python train.py --d_mlp=1536 --norm_place="pre" --positions="rope" --attn_scale=0.125 --init_std_up=0.0207 --beta1=0.9 --decay_shape="exp" --seq_len=1024 --dataset="wikipedia_en"
MLP neurons of a small language model. Each row is named by its layer, matrix (up: input weights) and neuron, and shows model dimensions 48-303. Each number is 128 + 24 x the weight over its row's rms, rounded and kept within 0 to 255. Numbers have three digits each.
Before each neuron's rows, "fires in" lists the words (lower case) most often at its 100 highest values on Wikipedia text that the model never trained on; "fires on" lists the tokens most often at its 100 highest values on Wikipedia text that the model never trained on. A number after a token or word is its count.

fires in: "s" 31, "first" 11, "roman" 4, "regiment" 4
fires on: "s " 31, "first " 11, "al" 7, "an " 4
L7.up1023:126145120130116120118175110117171126122122127145103119094164125132145115134129143130171124136088150123081105115142135101145163143110117112149109159140145106185144138169128104152115133135168102145121142147095124175088128150148113088134097125096138113139175107153143130161161148110143152168161089111167120132123128109113114113153085123067151142141104131151136130118104093160134170084144117124144155136124180115176099155121134091117114146112183105126154167137079116106118155149096110065184125122115134131129136131106119113176098127079150159127082109155108127131134112144135118108134141144086164127152126161091145142133114101132114135148130109120134117121137124113117145114115147117126097082131129065105121118168129116120115138116122182133072108101105122151102154113140135

fires in: "wife" 14, "brother" 13, "father" 12, "son" 7, "joseph" 5, "grandfather" 4
fires on: "wi" 12, "fa" 12, "bro" 9, "ther " 6, "son" 6, "ep" 5
L8.up327:075079152118151145148138134123160112118147108133110106124123141178140126107107127125136142102119135110140137092156128119111144119167108144116103073149168142107095106133152129128090120113141095127095095117146145140150101126119167123079184111118093112151154099126131119139166130151146107168150121107062071127109134080104154116124130151123085125112099101120110112119132125114125086149146154151121118145118097185148155127109143171126134162117163104113147173121106143129070139159122118140124125065113115093136177144171148149164089110114114097167131127103114144127123105151135124112106110131160140135126105129129161144154127123115142116124107110159094090134119135117122095149076123132158106115111185097142077111124132126166132138128086136157155133137151139119125106110106146

fires in: "2" 47, "1" 12, "2nd" 10, "1st" 6
fires on: "2" 70, "1" 24
L13.up438:146145166139141152092101128103149103155093131138134091136139164136126139082129093117123109144123164123104124121128122136087158137087104198179160111121119143103130176153124151162142080124122134111102147095128144123134115151100143098141130172131119127105100153090133116121101145057145142101139133166129156122123111140111156135104120132123109065105151125117102122150108136146115147112115128142142144128098148210104058144155111081156116106181112106131128153152183094111152075124148126099112136131119149119097132114107125132130165101115086126174126105111164101144156148135168140121118121136150142108173153088149129108101153106136131120152140151071150091182144155135137112135145093103145129111131147160149147124141137184116145117102115103095152090118134132104122163132140146

fires in: "in" 57, "la" 9
fires on: "in " 54, "a " 9, "aw" 7, "ar" 6
L7.up426:139122104134118114131172150117092093118137159134117089136119116133097159092124089117129160087159109122117071142129145104160105135107124129097109133142109162147100122154108129109165092118141119123098141147134122156156128106123039119140109096144078078141146086115140137141104136134108123114138141131104144117117115145109133123120199138112096106199110155137139091116093120152153138172130133121134144146116143131112108141112141164130134060122138118146093131125114114111131157133110175103134083109129174168125129096127130135111138128102154190106156152110123106135140081147122126137090135128145150131155170145112122115148117100128149120161124107162111137112097143112102111144131119146163135120167087169071099133125084140134145145102166147141124138081132126125113125132103134

fires in: "to" 28, "of" 8, "win" 7, "before" 5, "after" 4
fires on: "to " 28, "of " 8, "W" 7, "before " 5, "re" 4
L13.up732:129128142118148116102123137136150145154131152127132175127149133160082110151119135120102124113116145165144122137116089126150152120097123142111135146105120167104107124116100116119073107134171116166095133107173090071153116136116141128143112103132154128136133157156132124150091113122155113110144119112093113119145104099111163100128084156131073164154136123034100115131128131168156124172082110103097130124107110131142113123136143117146138109152115134129173126110111127143151114134147088149092121101169155103133145109129155127165157116136153154125103116148121123137142152090138141154120144126149118101112169130147153138120125117106163149138114149110108126129096178160171143074116141088133131121154141109110143154135094151179120091101138100185115077124143122145122090079084102

fires in: "of" 41, "with" 35, "to" 4, "in" 4
fires on: "of " 41, "with " 35, "to " 4, "in " 4
L7.up1230:109109110098150157076121112113098163142106142137163115130173131127122168149111163121133134129094098144128156105090120118149151105172118116161148111112115098110137167159135122137119159101159145132111103126103127123150131140153103120136101110111089149148113126086149140136125149145153120143101077160127107055117162137126152137111119113135124126154153104149165136168097092139149142128118154170132143111111135159098119157099072091112084165116148118122129148109103113127107105138112139174145126137148162143147174142125143106142117161169122133132122122152133185053148096128073179095126152162164131121135126088138176087131104099104133136113128066138129155111124086130102086130120155136146159127148138097107118109119125101126120106154110147136159141112104123162086117171111112

fires in: "became" 25, "and" 24, "hodlnaut" 5, "become" 4, "principal" 4
fires on: "became " 25, "and " 24, "inc" 10, "au" 9, "ome " 4
L7.up35:084155149124132111131170127090148105131141119148152159132169112148096122115098123100123129106131114110141144147145132137127126148165174127117126129129148151154127135125123129154099126146168100120123181118130086093137151116122170129129099172140150142086131132161120138147162128111148210126129123114107100128158117115120141127115128150091105132099113094159165134151123144121079139129112183120143157182134157136124127146173134156133106126134170102133088152090094133134133119151119103106098144132115111119137118092138106144108119099146109109156098082143096137111126130149101166122111123172118100149136141132103115157093100156162134103150135113116113091171153130116107098142107125151106138134123117095148172149178138110177138198110139126123143131144150146152121150088124158

fires in: "football" 25, "footballer" 13, "baseball" 7, "sports" 5, "basketball" 4
fires on: "foot" 28, "ball " 10, "r" 7, "all " 6, "oot" 5
L7.up73:121120145089108114118128060135127150154132141164096143118101155146098097150120136114139157121108169158122145171084142172140099132120107138128140129163136122132129140119106114133108130145128154147125092158136154143150173132132122126108114133127131146143136140137091127191167105128122118080135118107142150153109179116147125118094120114124113114093144110152119142092130140126122104091142095119112155128135133134131138089165128131127164142158088087121106151107129123129125150169143130105087177104133163116091140143098120123165101099124135139119126135134159109116101182148121117161120128163115087125043091113136125165151109119148155145131150133110185095171097126131119107119122125107113165074157117075123098165105107127169106113134130117136102155118109117108158117116139135

fires in: "in" 31, "from" 8, "important" 5, "auditioned" 5, "minister" 4
fires on: "in " 31, "from " 8, "pos" 7, "port" 5, "tion" 5
L8.up1366:142090113156106185098116100106145126105109128128133160104135145135177137133149128147140120132120124151106156112142145157129141094101140128135153111167146118117115134140156075095108109107178105156121096146131152147101144133116117122107116118117159105112134117119148109124131124146126131151114132092137093138104078129132141133144138099117125136130104143082150118119134150127139119167125152157108112105100126134106124144078143128140096131154089122133112159138108132159090086093132136149143158139135120125109083145144115125124197155124183149085141106108111175083120147112111152131057163117136120148141128111168160109134092133117155125100103103133165111068088123125096142135141142140143187104131110111173151131149105095164144121141150131117106153111153087135143126142133132

fires in: "2002" 20, "2012" 7, "1992" 7, "votes" 6, "2022" 6, "1982" 5
fires on: "2" 34, "2 " 21, "1" 9, "es" 6, "is" 6
L7.up99:131124143134107116099138088173149160099087132111096117121127133132123167110109115157171143146125116135134130114104113115089096128191148146136137178148149126137095124188116125098109104128120131136134127125099136147135096144028180094063091118081150133161138089091167154176128135093119180149126120166086104140109130087107180132126177133100103110060113106130125151135117160114120142160139121148096140137120139150158127146108133130142135118118074109156140174105141113124166127106110136158110114138106131140151122118174117133173128166108090134120125175153090117157111133118107165158148150132131150113124074082118142119122130107084121146164120148080162130109145163100123130111134150154146147100131123144131100151135159124154138122116140070153119114155118119107116145130104091

fires in: "of" 25, "he" 15, "with" 11, "player" 6, "club" 4
fires on: "of " 25, "he " 15, "with " 11, "er " 8, "er" 6, "ub " 4
L8.up1068:134157172132108115107086130127125155178101134112140105113096120112111178097129122127137137139097123149092113111148151148161097178141116105113105131147153154089144130173146184128129122146134093103136101089108165123090142155151158109130136141108123156121086159101150171156136119103175129133125135159141087144108153119081161130164107115094148144137174115071149129141142103155128118107110133114076123102141119145127111111120092138111139106070139154106128159068129120148115119126116124107117173101117114127108153087141157097137186150139112109118110139131142126143147128106132154113153119123138106156110100136153134125133165141119091112136102090162114118116089099151113110151120176138124120122143127128109138162171105135107117162155124158122126122108145111148116073141135100